{
  "n_layer": 10,
  "d_model": 192,
  "n_head": 3,
  "n_kv_head": 3,
  "head_dim": 64,
  "d_mlp": 768,
  "vocab_size": 1336,
  "activation": "squared_relu",
  "norm": "rmsnorm",
  "norm_place": "pre",
  "norm_eps": 1e-05,
  "positions": "rope",
  "rope_base": 10000.0,
  "rope_fraction": 0.5,
  "qk_norm": true,
  "attn_scale": 0.16,
  "bias": "none",
  "tie_embeddings": false,
  "parallel_block": false,
  "extras": ["capped logits"],
  "init": "uniform",
  "init_std_qkv": 0.0573,
  "init_std_o": 0.0128,
  "init_std_up": 0.0573,
  "init_std_down": 0.0128,
  "optimizer": "adamw",
  "lr": 0.00277,
  "beta1": 0.95,
  "beta2": 0.98,
  "weight_decay": 0.15,
  "lr_head": 0.00842,
  "grad_clip": 1.0,
  "warmup_steps": 404,
  "schedule": "wsd",
  "decay_fraction": 0.421,
  "decay_shape": "cos",
  "final_lr_fraction": 0.0,
  "batch_tokens": 32768,
  "seq_len": 512,
  "doc_mask": true,
  "train_tokens": 148800000,
  "steps": 4542,
  "dataset": "wikipedia_en"
}
MLP neurons of a small language model. Each row is named by its layer, matrix (up: input weights) and neuron, and shows model dimensions 0-191. Each number is 128 + 24 x the weight over its row's rms, rounded and kept within 0 to 255. Numbers have three digits each.
After each neuron's rows, "fires on" lists the tokens most often at its 100 highest values on Wikipedia text that the model never trained on.

L2.up588:130098102137134118113108117116138113088097153121141088164121127105140140080158106158102103147121131154116133140158107118108109118123123087140149122128164138133100130108100149138122164150105111139146177127135138112135133168202119109146130073127133108116138153148164131143138170120141150096081097133129108121168090157163083106127093137091121129128075141162184084102123116135140101154132150096114087119105123117145148108112091098166080134139110131069151147106141126144095120126139119137110141098142141145149125110112142136142144116102135149169103125116069130128115106170080154136
fires on: "-", "ack", "|", " (", " −"

L6.up723:101119148080120116141128129142110127117126134134192101104095119077170141138135141156145153119130132133109144131121135139114169133143125148134106126116141079114129137145078124127106112115163095120111140121120126174123149131130094132156124082128094106118137141124130100144126133106108064144105132117121163125128120111159110099164122086161150124153122099125093143132169138104177124161158182092150144165100144147079150146104149132125157145159102146121119162128168119151165114101134061131134151145152142144101141129109151162159158104107143097063142131148131096135089181127115129157
fires on: "f", "ow", "er", "et", "fer", "ad"

L4.up32:169129167098131149146135088100146109149141138111143132133136124121125141118110125134120090121109146152104141107111128178099160151134146134188146166126091136157160139077138108089117095110104107143157133154121149110115148152132111112139173129144151151124127099148124124140132137122127126112088106127148119142116099132141094134162134101145138113101112068182121100136103171148109057128133082134117083104104121107124109101141150123187080096185127187137125141132130137079108145081126146146134096120114147100118175119097129177121126150134094099124131119120103137138128153139157133117
fires on: "ial", "ith", "arg", " be", "ly"

L6.up277:140147097082099141130135096179137151109138128132154097111122135128168135134153170157093149110096113158090142144157103117129152109165139115158138133134098134126122101168119122135161131117116112180099105124139150148139134117115131134136135111158119098176111098118094141149108140116098182129103100110133134132151093105106164155159125120177103075141131121087125078106144121126118137144100137093121081134152101117088109094140097099138127126119126082130110117145107090181079109114094148093096103167168169118133149122152145179133081113110127099137120129123122112136110161142114133116
fires on: "v", "is", ",", " (", "os"

L4.up469:163109135106121133124102082156118078132139119104134126140097134102089095073164159112112109128138113137141132125113117126129112081134135127203112107097116127155194120129154126138122149127116136174118099116157127123154152164134130105155200135175126090151126159141132175139146177116116109105099120113146112153144124121136146122142103136131162141122095092173127131095098136181123115095141118112075111088126160137171110150132146126139117146143127089139117147108123082134110119145154167133111170097126150127134123133147130153135144133114135099156143126054138147154122123140102135144
fires on: "o", "it", "uth", "arn"

L2.up216:155106134108152156121106131156106088115136140128125089125164143164089107119148167103115122142102104134144140146093125180114162150087186121137138146124114101147149107135146113129111100126195113155140121099120140107118136125168165130153192152143118147111126161153137116125135159171125102128098114127138097141122101097157147126164090146114122131119123106141151084120119142158101092179150093122119161092130121137125111124117137120125120091137106103165144139117171143180134130156119124070142159134148129148120118106146178211143094106138108100124110128136116110128135147117099142094
fires on: "-", "ion", " •", " /", "|---|---|---|---", "|---|---"

L6.up628:130125112092122142122128135149124108104144150125167104088084103121134123126080132139108124119121115117134107150126153154135107160103119115127090125176139115159105114116130156106120139112144125158131152141145110112119147150182150107108150111119095167167110120164126129145137137166135128108124155124107071151116151153114058137169162123141124133072136110145121107082093138136112062154166126123099100152143122114130151128145121145132130129135126143103144180111131132157131131099154145127126130090177169155125158167105127165170117090144105137061171121152126141156090155167119163110
fires on: "|"

L6.up345:150134118136134118117096112097171118123132118113140135111112128121122143144128130130123100077164165095128111103135160149121123088104124143105130154168107090085114151132126162100126151100144103128131085127141125106092104132155129082127157133154092108167083163134095090115151112148122135079100144107128082133094075093091114100160149113140118122158133088119140126156131093154095098135152122107120127132134099130153099110111131094087094112129111115116169130151154075151122132070090068117177084117150135114104126137126139117117146128119136112105104134126112163170099167116147122146
fires on: " ", "ac", "ad", "y", "p"

L6.up129:105117162147138142113098078112139113070208123086133113146162103078138151099086141102145146109144145168096155097111106115134107136135089127102142098107091099116126151101139104092147131132169119127169123115159122070069123117174112137130143102125124108112140122131139132128143126124126086101132136132124118104116138151123160123107128123107153145131089125135127090077138131124164106158116110092134153088105151162096119126126100141118132162131116107070144128138146115152137070144129116153158105116116142122125118128108136169160135127154117117124144086152077157125121127087149100138
fires on: "ly", "ely", " all", "ever", "any", "ite"

L4.up635:155128122117149129135093106131145151088120154116147106131130112104142136153115137138142138118081128163119098119185111137095093150132128141130146147131094110129120107169103122146144114133115168162117139175137145096127117163136184121136185134104092122115101128142111103132112122113156192105088175137118121123126097117085114134128150131148136106140152149107145097122139069117084137126112146079130119084127150103116157113144118179154115110133128133097140194117169123125137148134127102107177136146151149127151142148160149163142128098163143111150123108085134127148101154116108182074
fires on: "n", "an", "e", "in"

L6.up43:103130106133097147130148121139098135067195092062103143151166090085163155134111140127111113116128086115120123120168158170123113124146146117103143127134130118110164171134102161114129143112134138136144151118125135097133180157156121102173174113137145131130120120130137080072092119122125120128132132119126084117126129134140121124180087162116134115149120146163141108131150090153138136134112124095177090164123099134117079098137139118138082089115119126130117101136117104143143122097145091104134113122148142166124151174131117169092111146098105105121108147148126140135158171115131152146
fires on: "t", "av", "os", "as", "us"

L2.up714:124106164133121168130124088144116103180129150113141152126053115158098164120151160130121131096132133116120134133180151118092119089142101077192103166129116122147154101126118112114087138117147141154173182120131153142123145152134156085150156111119107107105111133157127083126157135160132115152111112166129140165163133105107138103140088150114112098132150130157144110105133141154124106126157112056115111118120104177166164157155124124124131135151119123151149140099152123161147107117100126138132114101171114132094131105122166116120098100083104096156141125116124137127116142101132152129
fires on: "en", "ort", " at", " on"

L6.up252:164123151142103161114145097108160130108166112105156141120142117107102141125163172156077188117097080119108103106170145177110147132107116102141110154112077144096175151176129115120129128133136139133158177141110173133139136146132133092132134133159148106091104145141165135130108113125141123103128123114143141149092164147150141108119143167122139105121117103137139143103119141155159111131112171100128111082142096152141120072106134131124089121090098133165106110099156100131132083088126153103170109101145122095158089174119097126105113153138112108142147108128146126135156125108114102124
fires on: "v", "e", "os", "av", "ord", "z"

L6.up93:105096125156159129119115106111123070110168096153163115113176094109125102141116210119123165108135156102112102086170120138124169156123118112142153138163102140117135145112126099129107145156129135149167146136117138106125087110152134129144149137125150128119140128138149123105151133093073125120132115143144103167149141179081111111136127127127167118128081131154124100141147161138185095139106089119134100085090126118152128129144100093137149114106111139120143132120101128110091147114145118128135116094129142129108092171133124128126109147119101110086062120134120128184142089091131131167
fires on: " was", " s", " be", " att", " later", " sign"

L4.up707:103166127167105114108084111155120138107159164133077130173149090072135128154166137131148110148154150175131098118120115114139132157142125127153129138119111118126128109171103121152117164137136143137124117144077116073127143142168160063139151119097154129141133170156124080107188123112120138103147169138114125171139073099118144143159123136185161133109106143149155112121141093144114116136152108118155139120142155099153122115121095153156114118133145126110146106134146138094117080132109121088153096120160158138112128131127134164123112120132143145151102119130111162155122126104090164088
fires on: "c", "n", "s", "g", "is", "in"

L6.up265:098109098139160119070134150113098102104117145085082111172115121101129047140115133147167155147139148186114119146139133097149092135084110111149136118131141128144134107141111126105085145136193128098121142151082135048110141089160194112142134103148127129161140134150115132117108144151116127121137141132127107123109117159107118074152129091133149131133141132168118132151110134111134059135152133115142135132096144163114122131145088129121113129135127166148163133121157117114115124131164087107136143074151133164140109130139129149162159139129133124154101134125147136108110128142135152147
fires on: " m", " p", " st", "art", "m", " and"

L6.up649:090112138106081136153116120115159101126111166138156098136096150122101147160146189138151168148175110120108128125118127153104145107165115111148115139119135101090126123163101126111150116134150150134133143113143162158123174134119086113115168164112127120072132132119130143119137172091108142082099174132162155137111106106155143127127156170103122113139144092109130099117153108150147140134116164125094155135151119130089138176138150152138114106161105114139106188097154151142150142133127090155117131087109137158099158128099138146084098165123158059101129118145136129119121143118126132159
fires on: "ction", "f", "im", "ine", "m", "ce"

L6.up580:122133128179127153117067118122108123125110115142121152153079115119107102122132104109124153122113119162155110117119169123112141138115100085177113129135100131110112125155131069157121139136130113139159122128113148087090133137149132096117119148151156072106145180145096136123128143110152113120115150086089088170173161147109110137153121121131134111085138148159167162100149130152124143146094095126120097100158130136158161169133126166130082122137095087125126126130158113142088141113120142075160115075141140110126112184153156156108124121155138128126127082114114127108128109093130170133
fires on: "e", "o", " Le", "w", "he", " co"

L6.up260:113100128105128149118147142154136139124148131119137155129091122116195149155128154108079138136107148112120128085148131120129139149133128118171107095153058119113125132139095075099059187086117108157123162124093142129119093120136096123116120139110114150109090161161180142107142136129134162140120160116105152169119116099126134101111154136115126082123134106141116100120149117142139081121128141121132137165100131134140137139123116083169127145168103125126126140104126070132121143094131109150148104126129083141136125140130102203126169085163123127117139126155102125134092139118081121148
fires on: "ac", "f", "w", "m", "a", "r"

L2.up321:125112129144156137134113062124151124144087138126122088110125137064151095113118152143139121145099136118150140131140124142113127122117136139119145149143125143135116159147138133098119147103151093194190126129119132136116132145146151073102186136171081117148146157129096143110130134101144114126114127087115085138151133146130132148145144112137235113094137143118123126104134122166106115163111094125137120113150111132141139170110143143158123128119090126139140146074134140185097145123121130169173118101138146104089134137150177150118160117158140078151134130137131127101144105138127127094
fires on: ":", " time", " sign", "|---|---|---|---", " |"

L2.up615:157096123148143166153104135146135112127098132105148128114133130134117113108159190125116142135100100107120142132119131156059092129146109134130110149108119062203190116162143121113121081128164120160111141125149143133080147141137125089172131138135077131147115150166106129107155114155131143132106129093138135157101098142128121126144084135142136089121114111141137075082167174155155118193162104103126122108118133189125117133136124134128152087134127125127135137098145119156107101133134140082128130087132131133114136147112162159123092116127122127128090135128134096120122138132108167108
fires on: "|---|---|---|---", "ren", "merican", "form", ".", " •"

L2.up403:111093140102108166136093110139139126134130131075153166134106115120151137120107182101102125132136102173156137144164133130082126094124146109127141122121133082152160115153098144101132127108164118142129157141110128141141161155135131096170192136132089086124096148171105144138161159147118104151112139115122165137087125089121082165134101113153136131134086148087128134119134157132129111123130131107148142126118115175118097151172122135130124149097048100098100118117164097136149127133126124116116153143170149121131131139156153157109100156097105115124088154119122158147105181109100135108
fires on: "M", "R", "T", "G", "H", "P"

L4.up615:181132109133124155113116127109101101080167155119111102143116171098136128066163117151125144130154104161161149164108119127137121113113155146139152134138144111152175165132128092164139139124132117143146098099126168082086162161137130104122146099166126126113143119134121155169145159165152162107129136091087093143198097134138112110151121146138145108149138094111137064116105097138128126091143121073131096123090078145160097125140095130127102149095103100127148117106135129140140109126134118119111135150124139165109137116106147166099120158171131140108126124136120124120098153134087123110
fires on: "il", "-", "t", "h", "|---|---", " so"

L2.up641:094082088124139153137103101155134067142130136133104086146094119139128115106125120173144135132113112142108091105132143143123190113134112085139132141135125141143123110151146155096116141124119106152141085091163169112152113131153162122099159112148123123101129175153103124117167125114173132115151130123127079140178147129154161151125135127153141127123092131102150129116130134168103100152167105101062128120159112148102148150124168130165110108106087120148153124104121134117083149082134130125152096120130155103115191095144169150105141121135116103144124116128139139148131131138157184092
fires on: " /", "-", " |", ":", "ed", " sc"

L4.up60:075148091132127124115125130113134098159119097119149115147137084118142115125119174117156122135142105130100073137134145125119171148170114126133130098111080105174140114148126111077090111127149116124127139150084170117133108154146144090122127100124108167123143131132141125149173134122104078129137159119151141127150148194131140134142139138099191071124120101131127143122157144159161116191175097087149120150133103114182114105104111133123124130119124147129118151147136122146169076089129113128131136078150152148112148142154111133129100144096073146100102109143129108151135133134117141115
fires on: " |", " –", " ("

L2.up35:134110144126156148137093099130098110154117119095159147110145153129105108092150168106113112151130109130150138133121102177084146138125188098151142148149116091147125110116128148097143111130156152111151169149098124143094147139116101108152183151115122101118080152183112160104139138158113144123137135098104146158107140115134115151145136101151125130137068151085141117126134146096151117136119093093151143080115131142126129109164107140096101125166108143115073136139171089149153100142089104113128112132183107159124142128111154162154117127124128111117139173133128167134092145101075110103
fires on: "O", "S", " ex", "T", "R", "D"

L2.up742:092127152171110164108164127162132072161134090094134137130105093094157108114129164114063138111114102133113097170140109163092149147151139111162102138116128111140147104160104125104075142131146134153159149099146149140147133138166164076153153123171145094094142148138095118121157103115132129141124134122108097149165130126101111132148113132138157094122131110114125146083146115156145107137122114115104140127140129179172134172149153153132149096131112119123163117108089121159140114083122144133127084099181135113156143150153167159123134106139103105126085122095128122129125148101124161134
fires on: " as", "\n\n"

L6.up592:097122153159148142154097117139118105147113097137154136122153092104154100141120117106128113112114139133160109109133176137147149128170149123134089190143104133121137128164141160123111163108142099165126139115120104079087104115120133134175147075140095138145114154158118118114125144120141155111118121169124104120126068149136097138121182106126168175125094109102158118129130155124120124119139129080161102127109125134142113140142092104155042101110135155119137101175130115133116120109094132127123147124146109128126139170085120169135180151138118116156155147134083131125116146099184118114
fires on: "ul", " ne", "le", "ur", "ious", "ose"

L6.up262:141114080152155147142103117113134114114120145127117086127095146132140089075150153105106126181145135134131157088200123136108112116148136167141126118161145119145144131115107119105143185080142151189108151133147168090108143137114161123118110098179086166162108120157105108115119143147152138100095122090128117143107084143120094113117138130145122077076114123149147111114180116097143104173139137111123156140135141153123105158159086116122120140144118078119132121133125136124152129088117165127137118113127128117125136128114152170149113111155125135127133075092115166115132125139122171138
fires on: " l", " L", "\n", " de", " w"

L6.up332:147146141101127147120145073141151114129128134135163147111159128107131099103123118159161146126125145142128122115171145160096101124096136139132133114165133085114095136137147167125123101106172091140123126150152129141100196124142149121133118114127135137178104136110119175169079134147070125103110130085115097130109121112121117133124172112154135105128136100111164080075158115173167110148157114100091137163127137144117151125139128102117129152158145098113137184152138105153139132140150124118166151156130132136103123150167085144114123109118110127117155175065153113175097140115107134105
fires on: "c", "b", "it", " ", "in", "v"

L6.up138:118148139109151114142129108164130127136107122153146101137104097120116141129155129146127122079132127113144092126140128124114124095111118126117103141143103081159119113151124149102122098081149095154145109121129135094128111170133153117109168119146107094128160108145122112067109118126161085123115116132137121171168141166120143131152123119098137117080119096068133107088148126122109088151132112119074158137125115138109071130150137141154131102143128093150166183101142159106141115105158126136113122134133161085127158127103212147107092096108149116151109133135146172193136110135151147151
fires on: " the", "ed", " se", "e", "-"

L6.up75:150112093100147149165108141170135118138174179122143104149136163123145101096163144141106137104141153154125138070157114140115154090137133123126172129140114151117156146094128149113121142071154120124115151105127147163131146140172133112113127144146104147147151122156105138100100135157100122139108133104160120107173146162124096131166113089128146080145152128153145149133141114135133109153148164144101152115124126136113116110205150129104108104200123108130110156113149137163135126113180103095146166093147120176140075138103146130121114108097118115138116141118130116136116139108071147105
fires on: " st", " l", " St", " t"

L6.up169:133169094132140168103104116114117124116137161113120140143082134142132119097175151128114148094150108161154140088119174133076099131108171125137140154141118141122130126189132107136128146079181147162104181107104145145141126136120130157129108129138112186140151117148093111165158160097126142154124156117137117158153129162094141141134117113125124086101126116133154134131097151173168109098120163116127134134125130125107118133177147079106107099111124145124143121086097133162121128104105154153127188109158146129108131153117178106137083105091121137138125173114158158125134156130116141152
fires on: " v", " l", " ", " t", " n"

L6.up371:129134145117114155099165118148093149105151147142187110111163135157150089125140145151165123139140161171095116093169126128095117177132177111169101129117100135123130126164121120081102115132122134114113153148092120135123112135125130094131151142123115131150086109149156142116137150163104114142116172122092104097120116092122125127145163131177117090109137138143172109134159094080125145113125094081155082118120145133164105125157113116120076106138146111150108130144151068138096132104104111097140167130134124151118112158149137161157160105132130136137098123140067129159108143092113111145
fires on: "ac", "f", "ro", "ers", "pr"

L4.up501:158103118121180149110093114121140098132134124149146175122126157075131130120135141066108100103149133159154133124104143136110112099183133124154127120116078121131135143124149137135126149106130118111123164131093163093145099134152147081154143141136153133121114143165099187161131109117118103107115105121156137164161129163149135168152132167111119112123142106123146158092124109120158110149155115093080134109112118114173158141118134100056112152126170163141128140115135113131140076103142154125119149124135183144123125076098127116140105149104135158092142109097122149154125128128154177159
fires on: "ath", "en", "ach", " it", "ey", "b"

L2.up349:086078134100100150158125124116130080118109169115142087111096123159111092069138149143148143133093126121150095136165140142119159143153108127119148176121136116173136104157164166080098136109162121204145143111146142120131133137148133127144167121140128107111116133129108111100112127108107138142118107132093139153202108097156115149113132120122114076112124154095118087103140123156120100157152130102133072113139118113156158111121119130133148127126118137135135122073135100141117136125147148150150096116141160116117100128141161152096090118155109110134153161093137136131132187082128153119
fires on: "\n\n", "S", "M", "A", "O"

L4.up294:117094120126206177171101109130141075143119134119120128114122148096149075128110132134104080106127125111124140172136122095134116111136159126133136150138139124127148144122077113128095108093157125138137131098123140123069133117170139141130118082106108137179123142147146118115096148158119178132083143132157097132132100124077100129137083082140159098116141089089131131137132125100151131104130133092110103135097135139144113177168153137110099122114121101100102172137126120163159165137123119111105111157143104085097153143108140169149137114122162077131133125124127124118118123127159167129
fires on: "inal", "ree", " part", "ious", "le", "ile"

L2.up462:122123175168149147165098094117105127160155147105133112150120113095132089117130151135111100114139141099115100110117166153135120165168143115123114138130114122114118106097123081078104155099162086161125107110106125138112095128159124105155125088157132138149137102165127149147124114125150120114110139125094124113144126147107067141173127094113182069102140152154162114088157108120123076099143126093146126137104152119146121139181162113133153127155132149136096165079091123181110137150120138138123128111151148123159144137147138177125118114128115157102155125109112141134096130129160182112
fires on: " t", " is", " m", " in", " o", " Count"

L2.up560:138140111085124178127117090099158099146078106092101086156138129117139107111118177153147098131111113149154110087105120145123134144143123124151074136104142097167147130135123102111121140103127136180137129146153146133122161197135126108148179072170108121126125124178142151129134124125135098095110146115123140141146154119094137127141140144116147139119123133132137077083156074151119105191155098114102126140101153136142129134165095131148148094102113134165132114115134122151092119114124129097154074112150138119129129131163159141100149096156128125139146143127126122103126186101138164106
fires on: "s", "\n", " (", " December", " February"

L6.up686:115143100127175095113129143136086117129141145120110119115095100112161123158110133145129147078108099139131112133123108119095117137136109135139115127143142106162127117151076104159085099120178130131119158140149105114097128127129127132109100129136148120115149140147130117137146154131148073137138118148093153174186130107143117079171097111178168142091099120108117131132118129115177062174147157119122121133094122147116093137128127176104158095177088145089107147076144151111130112133154117142164146089144107139104122162143120113135133126106097096128122144139117121144125127132142136045
fires on: "et", " |", "ist", "her", "at", "er"

L4.up607:102120147115152125132168143128141102138130143103187153129157069084128100101118143111166114112088140145111095120146094144108144126147132114114100162088142111124137124137118134148094118117146105125130108131127129123102135181140122120165160110176140138145109127137130109114142129105103160124133167136125101134142149132119133176185143130155132079121126122099113113149119109108102147114145152120119142111118096143137127101157157126137156120137130110146088110139114115178130099106124083091150069133172172135145109176121150126163067121094111077154090111108129082110119195116130143098
fires on: "\n\n"

L4.up113:149107114165146146115096095119130098144124154093186110136131137071118140117130126082135110154138119129172106105139089120117117139123107143151094141120106087160148144193136114139123132120157124139121103146107152122102149162141144065145161121114078126136123167168114150111171135166139193097137108147098133122120106165093112118147086122119143112151139117102134098095102132136128136120159139104114075130111120139143115139132136145148088116140112145081169123106168096100133135111109097133146128128159164119097127105148141171145147117120154120143126066118086117106107150134106149093
fires on: "s", "g", "f", "a", " no", "u"

L2.up75:126118141114124128168106086101118079113135160121165130133071114096123125133115108132144118146143096139128106121132105124128151167110082127135100114112120118138120115108126146115136166138139157185160111143132128123134136158187138112133123081108148147117135134132139146128138132107145126103116111117123112116126110141076126120136139109150196141096162115123133149053112109137125057146113099100094063136122081141131098132133118127152109128166110091121183159091098115121112132088176147176151118114161162158110149121110127168108107138081143135137121133125112144143112128143139177112
fires on: ",", " comp", "ce", "\",", "|", "),"

L2.up199:120109112108108170167121153124140122147143115113135135160116099104153132081132195096140082115086105146129129131137171145085096109122147082180125161144108124139190111092133108118142111139157110157155162125122180109083145161171147092134151110158103093113086140152091100074131104144128146104124105122138137155129108098135127089128117147162124122125111167135191098142149128166100118151147130112138102139082125147104144134114126123114128127152084147134107102085140139138106111129121113123145101096141134142131148127133129137118089112142085139158109110100133149099119158113127153119
fires on: " an", " of", " is", " on", "old"

L2.up594:148138136120105203156142125161147129121130130121144121124129139113141118128087173117123122115142121129136097117128168152089117144144146122149091124119085125172130114115136105119131097101146128150133197158105107103110174175126102120143125144156122120150110124251134139116120124208137123145131139108112139115112089102099122129164149158138126091114086122156131122089130130144156145151165136122155103119097152130119136124189116110157108138145122178135127142125121110155120086125142140092119128108137134138135121168121138130127125083123116138114152129126098141137104144129135187132
fires on: "|", "=", "\n"

L6.up605:110106059118102127180136123141144085115147162118154098110158140140168075116124102161103159129094093148129098129149156116132100113134147158130124151153107132150134117107104149139093134150166147152164118092137170136129136123135159124163161114161135123115152148156109088146159146117059144132085154124107118146144108139086116154123106133141144133097134095097116108118164118144161099118152116122152102130129110129177139093143104135145118091151134089135155096097111123117158136144177151138110104102145160122100143169151183147125091129147144126135110143103101111133124164130114171149
fires on: "P", "et", "S", "M", "it", "v"

L4.up676:092140109133145131113142129140081122118129127136161097116139050132138127119104118078132127112164078131121093137157116122131149135158172118154102126132108123178158082150104158059118152134154152133126182127084153113137117143156151120106148088102163166138154149128154095147152147106122102139150138111156142100096113152137137143122106124120120092129123127122097148097148093166176106175142116101144146142147119130155149104149110119103138121166122129144167169160178100141146104101108096128145160098124128148126148131129109131142131151144129150090112117129134112181078113133141121105
fires on: " as", " |", " for", " –"

L2.up143:135118119124097150125118096130086088126133126150150106111119133124157141112145141076133128128125132126172139115114100134098105127140146119119131127164159092144119113170148149076117118103156135130183121152099138123113142131139151141114135117119134140142130145145152162150151164167131142098109144119154064109156104153143147145168144053138138113118157095118127131069114158142147082128161082112124098088140107122127115117140106114110082114182083120124132169082159133155106123100111098181129125120141159144110121116109137142150071133134141127111148151126138136142112139149104131049
fires on: " |", "|"

L4.up258:137118090144133141183142130118125105125129124135123126141120134115116111112149118085087128093144106165134133113131073147091141127128153147176172101123143121132180081140125133164091114144132108130137120110127126113136095112123132105143141128159104082127136127166114181112130092145095087130070087124151143119142107165113121122151152162123131131163147088109137155096105143166173126110193095118097113113129105098140138142130170131101101113139160150135162134087142112118134114142146122146112147101136122126135141154123160127135144078072127143078136126074102084117105156142129168106
fires on: "ach", "b", "al", "h", "ath"

L4.up18:081129140158119154140072158127154123129164103121135146142149149109109130101141159140146125121107113124098151130147156135138154142121116129147120147141087132091129080095171104126066151138119111200120145137132160132095099144127121099114131105128150125100097120160118165062123095098105161134110154137115096178109132111116128137118126131123119091095111105177149139129185104113093100128123097100133147147093123172165145123175127124134157142126107127175089099116064135137100125142117123115129090124123140097133141148140140158108126102148095135135079102123127106137141116112129121169
fires on: " an", " is", " s", " a", " be", " in"

L2.up425:120135119117118178114151144157157119125138136094176135093140101081130112096118172124076103122128105130118108181134087165073115129130120119131141142127119094134165098128146154134134134135129160140131156122153160144110129147154127117119163125139102116113120145129088128082167125151081132149097118130108114148130143101131124127145093151173126120137159131103146113143147110125101119163134168105080141127126101189157129107077132133135119108149052125143099126120126121148141132113119105092148130101180134159169108126152156153128089070107118078148090149112102117134118108102107141109
fires on: " -", "g", "\n\n", "ass", ".", "lev"

L2.up37:105105093160081151136127098131088098136163134121115131132116098093127135119157136170073197103147095151120093126126146134121140094142151127139104146128127146163154145141073141118100154113105161137149098113105156137151108144161130105173152125160156091137145181151128146172134140126156137108117139127113126167193096112133125135178133072145149113119096122109128076092107131159137102138123145113092138108112132141118112125146113128162113139094108094107135138101128117107134138121129143110135114107167128117121121143131212107101139132113137116131120114109126150129139128109083180155
fires on: "\n\n", " up", " in", " stud", "ip"

L2.up168:143135107110153127107146093096120097110113167090121106143107096053117080090148097155143125104112127141085125128148119130130170130129139078132161149117140122114155125104082140148137178124126143141125173138144169098121145158152125113126134096153128067083146153152130111110152159118173146116097133114124112154169096117135157113114086136102122158108074111115130083137116085096130133104142160089137100145062126120125149102103110113137116099134115109106138132134113076096111129108143106117095144135134128125142155142120087125096123146141121099152124100117107154140085140120144149128
fires on: ":", " -", " (", " –", "-"

L6.up465:121139111089110149119136131103126077117125132110149171127135075111140091136105109146158136172148138146144124101127133149140148163123119125132108132117133094161118110161117148119112124173143070193111162181144094134086137180158115142130146107147136131155094116145142146134109141172125126106110129121115114137148104117131159133127165086187126124114078129136150096119131101119146105172146121057085111139139124189117119106161136118142116117145122146136144127136133123186134137138166102132150107156146118130172147181149112173105137105118112150133160140147122151123144116124127172120
fires on: " ", "1"

L4.up152:121132146103131129116070119108145112088137142120176103124180085117142112104096104105071121154140143166102126138090143153108126147155122085113172133115096144108189122146130125114134125153130135134126202157090138141113142142138103132185160109134147099142140138169120098135142178116128158154101123132110150118141160149123116121140129090107130091150094118107131089138147102125129104153151110131121121104149107158151126093162092116122127101129109157109094108135167133134123108134134089123152110073182111135146110165132125146102087136100103098137111137143103175090136144114139126129
fires on: "ib", "ut", "v", ").", "af", "rop"

L2.up377:148140132154159153119142095123104126125141127102144096124100157126125040098127131095124118162110157164149121083134120132092084156127181138124124140137112112163130128132112116117139107120133124190096131176135133071103142143123110135138137087132087152143106094181102138096128140188111131097108154105143151109159120123095124143122174146154130122121135126158156100130108148137148101160180107114132107143145161102108116100178131124144139138119134118164108127134115122162097117112133110109126119144113101161117123159134188139136092077144107131111145167127093112119142140129140174109
fires on: "\n"

L2.up22:122113098149145142154114113170118106140089128093154130112128098126137116102143205127100127120113104144130119172128137151076135114150107129120108153114083097188159116174124142094100077122153117141139123151133140131136146146134130114148124136140087141159127137208117132112125122161155142116121130090157123124112090118120116148161120127139158123123108111151150088084147142166114107192129128106147101119128127168128123166168121121115147144119083122129125141093158138162114135136137136087140140071127149155123144132124172136135105152142107129103112121139121108125129184072087167128
fires on: "|---|---|---|---", "|---|---", "|---", " •", "=", " cons"

L2.up96:183129135136084151147135087171106082120119136136190102117111134113137101102127129093139131143149129112173143110108140167096117126133151145138123099139105134167119102163124105116119110087166108183165095142103117116113127135167137103132148142151098148153123151146148111183136135148127123086128156126151081130121095171121116120139144109124178070092125097164129113107117134172117070159139124113138091103165133129182129143128154117122125115148142143155159152097134143183115106122133133118152122115159167120121101132120139173148115092129110112134150129130112094149120137133145149092
fires on: " |", "|", " US", " •", "\",", "K"

L4.up143:149094132156141162138132083131115159142128136116108158135163139132147138078150145099124089128166146176158122114168138120130134144110172169130104156115130097134152136148119140155110149115132139132115131131120141086077140167127106109125141079160129175111101163155159141119162099182121166090151125141133115155128096085115106138113087121122146118156119077149128119145149111105089085121146098110104128137084119127161124122123134126155093110115133153123122124145129076159138087104127119108127141125131114117079127153113116152118132132148136136118151141071138098135057159107082097104
fires on: "h", "s", "t", "g", "c"